Part of a small language model's weights.
Size: 15 layers, width 768, 12 heads of 64, MLP 3072 GELU, vocabulary 32768.
MLP neurons of a small language model. Each row is named by its layer, matrix (up: input weights) and neuron, and shows model dimensions 544-607. Each number is 128 + 32 x the weight over its row's rms, rounded and kept within 0 to 255.
After each neuron's rows, "fires on" lists the tokens most often at its 100 highest values on Wikipedia text that the model never trained on.

L5.up1338 [110 168 109  91 144  88  84 155 175 181 194 125 122 157 167 132 127 169 179  92 176 135 123 153 156 121 109 164 102 133 105 150 158 119 158 126  79 134 202  79  87 128 157 130 144 121 132  96 124 115 141  94 143 153 101 150 133 127 152 119 143 156 123 148]
fires on: "|", " |", " a", "'"

L5.up386 [146  81 152 134 106 147 144 117 174 130  86  80  92 135 161 123 134 147 172  90 126 106 149  96 132 115 139 106 110  66 159 126 129 157 185 168 106 107 180 138 133  87 150 146 136 158 137 120 190 139  71 134 151 110 136 182 151  78 162 150 120 147 139  89]
fires on: " the", " in", " |", " to", " under", " of"

L5.up1838 [133 111 125 117  96 155  78 148 149 121 117 118 140 142 162 141 125 157 110 154 111 102  62  32 114 146 160 220 137  96  92 128 117 187 163 187 150 107 175 156  57 150 100  87 149 195 166 116 123 209 123 124 178 167 137 137  94 132 140  53 159 137 153 163]
fires on: "==", " ==", "===", "\n"

L5.up1000 [120 126 150  96  80 127 138 130 150 196 138 115  81 106 111 141 174 108 131  68 172 122  84 153 143 171 141 151 175 135 140 176 185 157 133 118 134  88 133  81 153 129 124 147 123 115 145 104 188 100 123 123 140 163 143 153  82 108 119 134 185 170  97 115]
fires on: " and", " in", " of", "s", " the", "1"

L5.up940 [149 110 162  81 156 163 134 103 154  86 140  70 147 118 137  90 108 167 156 114 143 127 170 129 131 164 141 153 153 158  66 181  91  79 109 103 142 115 150 123 146 127 203 125 163 147 127  74  83 101 192 126 143 144 139 141 115 103 101 162 162  95  90 178]
fires on: " a", "5", "\n", "y", " for", "=="

L5.up1817 [119 114 164 137 148 114 109 113 143  55  72 119 102 156 129  97 130 164 203  91 134 140 144 153 109 151 172 147 187 131 168 126 123 124 172 131 134 111 186 170 158 139  79 151 125 105 213 124  94 188  78 181  84 134 129 164 154  95 171 140 138 130  54 112]
fires on: " ", " D", " |", " in", "6", ","

L5.up1584 [108 105 156 104  96 123 118 164 174 114 191 113  68  93 102 107 176 101 113 135 125  77  96 169 203 143  86 180 108 149 225 105 151 137 108 179  67  85 160 107 161 164 155 148 156 112 156  82 131 186 111  92 161 182 135  99 151 111 173 173 151 165 139  95]
fires on: " |", "0", " of", " in", " League"

L5.up600 [167 156  94 150 142 109 148 109  98  87  97 114 104 141 134 160 135 139  74 131 190 147 198 143 156 115 161 180 132 160 194  89 189 162  91 201 117  84 132 120 103 136  74 106  97 130 124  91 145  81 118 101 127  93 156 155 135  96 161  97 113 158  79 117]
fires on: "6", "7", "5", "8", "-"

L5.up1009 [143 120 161 125 140 165 112  70 110 102  83  63 163 170 190 122 119 121 196 122 126 128 141  89 160 117 112 117 131 129 189 131  74  92 160 145 116 122 160 159  77 164 114 146 171 131  79 120 120 121 214 100  57 116  94  81 136 114 166 139 154 112 161 175]
fires on: ":", "==", " =="

L5.up2399 [162 115 115 152  87 132 102 119 193 123 101  13 123 100 181 154 123 224 153 124 186 120 145 103 119 180  96 141 146 115 170 145  78  76 106  73  79 108 154 131 111 139 153 104 187  96 185 107 103 152 103 124 100 131 189  73 119 101 140 140 120  95 118 121]
fires on: ",", " of", " on", " (", " in", " as"

L5.up3011 [133 101 126 114  97 119 155  44 127  67 124 107  98 143 133 144  95 141 144 120 112 151 164 124 148 172 151  89  97 160 132 177  80 104 136 199  80  91 105 122 139 103 201 156 168 111 176 135 114 116 161  61 161 138 113 199  71 145 147 117 145 177 133 108]
fires on: "\n", "==", " as"

L5.up1926 [185  69 106 115 113 120 108 136 159  87  90 105 138 113 200 173 144 172 166 139 127 108 131 124  92 146 126 145 130  97 124 161 114 165 160 166  97 151 194 197 123 198 112 109 146 159 167 104 124 125  69 125  99 164  87 170 124 103 135 122 151 147  99 170]
fires on: ",", " (", "–", " and", " even", " |"

L5.up2706 [116 156 168 130 120 109 136 178 133 115 161 133 107 179 166 181 184 106 155  88 159 119  88 133 100 120 146 133 168 160 135 139 127 143 134 147 112  94 118 177 119 118 112 145 153 130 177 145 159 138 106 125 150 125  98 141 150  92 180 115 149 130  96 133]
fires on: "8", "9", " Le", " and"

L5.up1814 [121 131  90  88  74 108 125 161 127 135  81  66 132 104 151  92 170 196 106 113 100 110 111 126 115 163 141 123 101 158 173 121 202  81 134  90 113 129 134 129 158 176 105  34 155 147 152 115  98 126 198 158  99 118 176  84 144 135 136 135 157  91  76 130]
fires on: " of", " to", "3"

L5.up3045 [164  94 161 143 162 129  87 125 161 146 100 113  99 180 193 133 161 136 121 216 193 110 144 134 119 189 137 173 186  78 133 127 113 135 108  83  72 113 164  87  93 145 137 129 124 120 115 193 154 115 114 126  37 121 100 207 160 130 123  97 135 114 125 160]
fires on: " both", "==", " how", " |", "Reception", " =="

L5.up2015 [165 161 108 145 114 143 137  79 143 108 116  99 125  71 101 147  93 125 163 160 129 116 151 117 114 121 160 169 133 137 136 136 131 126 161 103  99 151 157 110 137 157 151 159 177  90 160  99 107 150  85 145 116  99 113  96 135  65 152 168 155 123 107 145]
fires on: " in", " (", " ", " CD", "0", " TV"

L5.up739 [141 155 128 116  82 125 134 110 147 153 104 138 122 181 145 138 125 122  94 191 119 124 173  88 129 180 171 127 121 125 102 158 116 101 145 179 156 117 223 134  97 128 111 143 175 199 122  95 118 169 131 130 150 132  61 148 118 147 164 139 117 128 151 134]
fires on: "==", " =="

L5.up2257 [119 149 120 133 174  96 117 136 154  88 159  89 150 164 176 158 116 133 136 112 149 106 114 168 123 127 139 174 129  86 201 169  78  95 161 197 140  97 161  83  82 137 114 153 186 164 113 123  85 137 115  64 130 124  93 118  80 177 136 104 166 152 133 141]
fires on: " ", " (", ":", " |"

L5.up2296 [119  86 166 178 146  31  84 141 161 175 100 102 152 160 127 149 167 122 170 118  79  97 125 139  89 129 101 123 174 125 181 186 106 152 159 133 142  85 117 134 128  92 141 134 146 132 124 116 153 117  81 111 130  75 118 118 169 103 133 112 181 140 103 108]
fires on: "9", "8"

L5.up1561 [156 115 109 130 177 152 155  67 164  73 118 146 183 192 148 125 171 134 121 143  81  87 107 136 157 103 108 167 149 151 144 101  90 125 148 118 127  86  80 143 117 152  75  65 147 109 116 128 137  99 131   0 144 146 138  32 162 166 177  85 102 199 115  97]
fires on: " and", " of", " |", " National", ","

L5.up3042 [129  66 147  86 144 163  84 124 169  90 100 135 102 125 132 144 146 152 236 124  83 102 159 174 155 116 147  66 171 171 156 120 101 102 153 153 100 131 174  99 128  78 137 100 183 125 140 113 127 154 154  73 123 147 193 138 124 113 136 155 127 171 117 152]
fires on: "\n", "=="

L5.up1118 [155  92 189  52 130 159 152  99 131 132 121 114 115 172 163 121 152 113 111 148  95  94 101 123 128 118 160 123 124 121 192 125 119 128 104 133  90 103 197 138  68 219 101 134 112 184 133 142  91 126  93 123 134  56 193 116 158 134 148 103 167 105 113 122]
fires on: "==", "\n", " ==", "°"

L5.up2913 [ 93  86 115  87  41 136  98 127 188 126  96 123  58 164 132 188 166 171  97 130 116 101  71 109 119 135  82 162  89 145 184 114  96 137  72 112  35  63 121 118 153 172 194 157 150 142 160 142 126 103 133 116 104 120 150 113 114  98 164 184 151 123 137  92]
fires on: " -", " to", " of", " because", " for", " as"

L5.up536 [118 119 181 120 113 163 137  74 118 145 175  79 172 141 120  80 165 117 131 185 120 110 113 180 154 136 142 159 111 139 167 154 137 147 124 146  54 111 100  95 172 127 120 129 142 142 151 160 129 169 103 115 174  96 173  89 171 103 135 140 202 151 101 145]
fires on: "==", " =="

L5.up2584 [ 92 108 105 100 189 148 151 133  97 154 144 110 123 136 149 111 133 180 104 105 106 105 170 128 144 110 121  82 188 131 112  92 138 105 143 172 148  94 164 143 116 181 157 107 117 111  93 132  81  98 144 116 178 142 151 106 147 104 163 164 119 158 141 130]
fires on: " of", "ed", "ing"

L5.up1813 [181 125 118 130 123 190 114 106 124 117  55 130  65 167 173 138  96 176 158 100  88 132 141 162 147 119 137 138 133 215 163 136 180 117 115 139 112 128 116 116 133 132 118  97 148 162  80 140  85 103 135  28 138 120 160 165 127 111 146 146 141 194 110 122]
fires on: "6", "7", "==", "5"

L5.up515 [138  63 122 170 164 106 105 103 168 130 115 128 146 145 143 167 130 124 248 191 110 115  81  96 140 142 109 170 158  99 150 168 100 167 130 115  78 128 132 115 116 103  82 117 148 156 177 111  81 180 107  86 146 160 118  98 124  87 133  92 149 158 116  98]
fires on: "7", "8"

L5.up2255 [125 144 143 167  71  77 144 178 142 180 146 101 108 103 123  84 159 166  85 123 141 115 154 145 161 174  93 181  70 177 133  90 111 162  75  87 126 131  97  59 129 175 125 133 156 132 162 114 170 118  96 107 132 129 133 163  70 120 116  88 165 128 127 160]
fires on: ")", ",", "\"", "'", "."

L5.up404 [160 114  97 183  98 213 114  87 165  99 161 113  94 152 156  88  98 124 147 146 111 122  74 133 149 115 120 138  85 101 129 153 127 163 185 148 113  93 119 161 143 109  49  76 180 177 146 101 105 180 152 106 147  75 137 102 120 189 139 106 182 121 135 129]
fires on: "==", " ==", "\"", " the", " ="

L5.up293 [114 133 125 154 172 120 170 101 116 167 164  74 182 150 154  62 162 127 144 135 107 138 112  79 161 127 138 127 161 162 213 162 123 126  97  98 111 122 181 121 127 155 123  87 105 142  85 141 101 139 187  92 145  66 137  77 109 120 139 158 117 115  94 125]
fires on: "0", " of", ":", " movie", "1"

L5.up78 [159 104 144 147 152 112 163  81 102 109 108 110 146 159 163 180 120 190 137  73 149  79 139  37 136 118  83 163 125 186 122 108 150 139 170 135 199 142  86 141  92 131 127  64 140 102 119 143 140  74 117  78 146  95 152  85 139 107 142 109 142 143  98 156]
fires on: " of", " July", " May", " January", ",", "6"

L5.up2085 [131  58 152 109 139 141 148  94 127 121  94 125 140 127 153  45 148 160 181 147  89 101 145 148 141 137 142 118 101 172 111 154 128 132 156 120 110 146 165 128 199 134 168 136 133 137 200 128 142 151 121  71 145 113 175 181 180 116 145  79 117 170  88 118]
fires on: "==", " =="

L5.up2545 [ 55 117  90 163 155  60 122 152 138 124 157  88 198 120 114  94 152 109 155 188  97 117 121 165 153 121  77 139 131 146 100  76  99 170 124  76 144 159 118 151 125 154 114 131 146 144 138 113 118 114 159  78 124  93  93 115 102  67 144 187 154  76 110 170]
fires on: " and", ",", " what", ".", " just", " people"

L5.up487 [145 101 116 159 132 172 132  87 136 102 108  92  99 115 158 148 163 134 144  84 139  86 120 170 182 117 157 174 128 219 141 104 131 129  77 189 203 177 101 102 160 147 141 134 153 191 157 105 118 128  73 165 133 144 142 148 116 123 147 124 122  73  23 140]
fires on: "5", "4", "6"

L5.up69 [130  97 189  86 153 164 149 142 137 101 134 106 141 166 160  76  86 165 135 160 167  99 129 137 152 255 126 127 206  79 147 134 113 151 145 142  87 145 150 102 161 143 150 160 131 106 113 140 146 105 154 162 151 119  99 102 127 135  92 140 141  72  90 116]
fires on: "==", " ==", "==="

L5.up307 [149  90 108 101 144 178 140  87 156  47 141 130 123 107 128 133 146 132 174 148 117 107 164  80  93 110 114 134 114 179 111 104 115  83 135 142 110 124 153 123 145 131 155 170 187 149 135 131 107 107 137 141 135 140 116  97 137 158 153 155 169 148 103 133]
fires on: " |", " a", "\n", ",", " first", " an"

L5.up587 [ 94 134 101 141 113 152 125  69  92  72  97  85 123 176 191 159 139 135 172  59 128 104  73 143 130 148 141 134 158  81 164  98  91  93 118 172 131 177 153 167  98  83  68  92  87 222 128  83 184 150 124  86 151 111  85 130  95 134 156 150 177  86 178 141]
fires on: " |", ":", "):"

L5.up1183 [ 87 141 151  75  99 124 175 111 134 144 134  81 129 176 156  48  84 174 156 100 152 101 147 160 138  94 187 178 135  97 121 123 133 104 146 166  81 169 182 112 149 187 150 121 152 112 117 133 100 198 141 145 111  95 100 122 111  97 165 180 146 181 131 154]
fires on: " |", " of", "|", " the", " ", "-"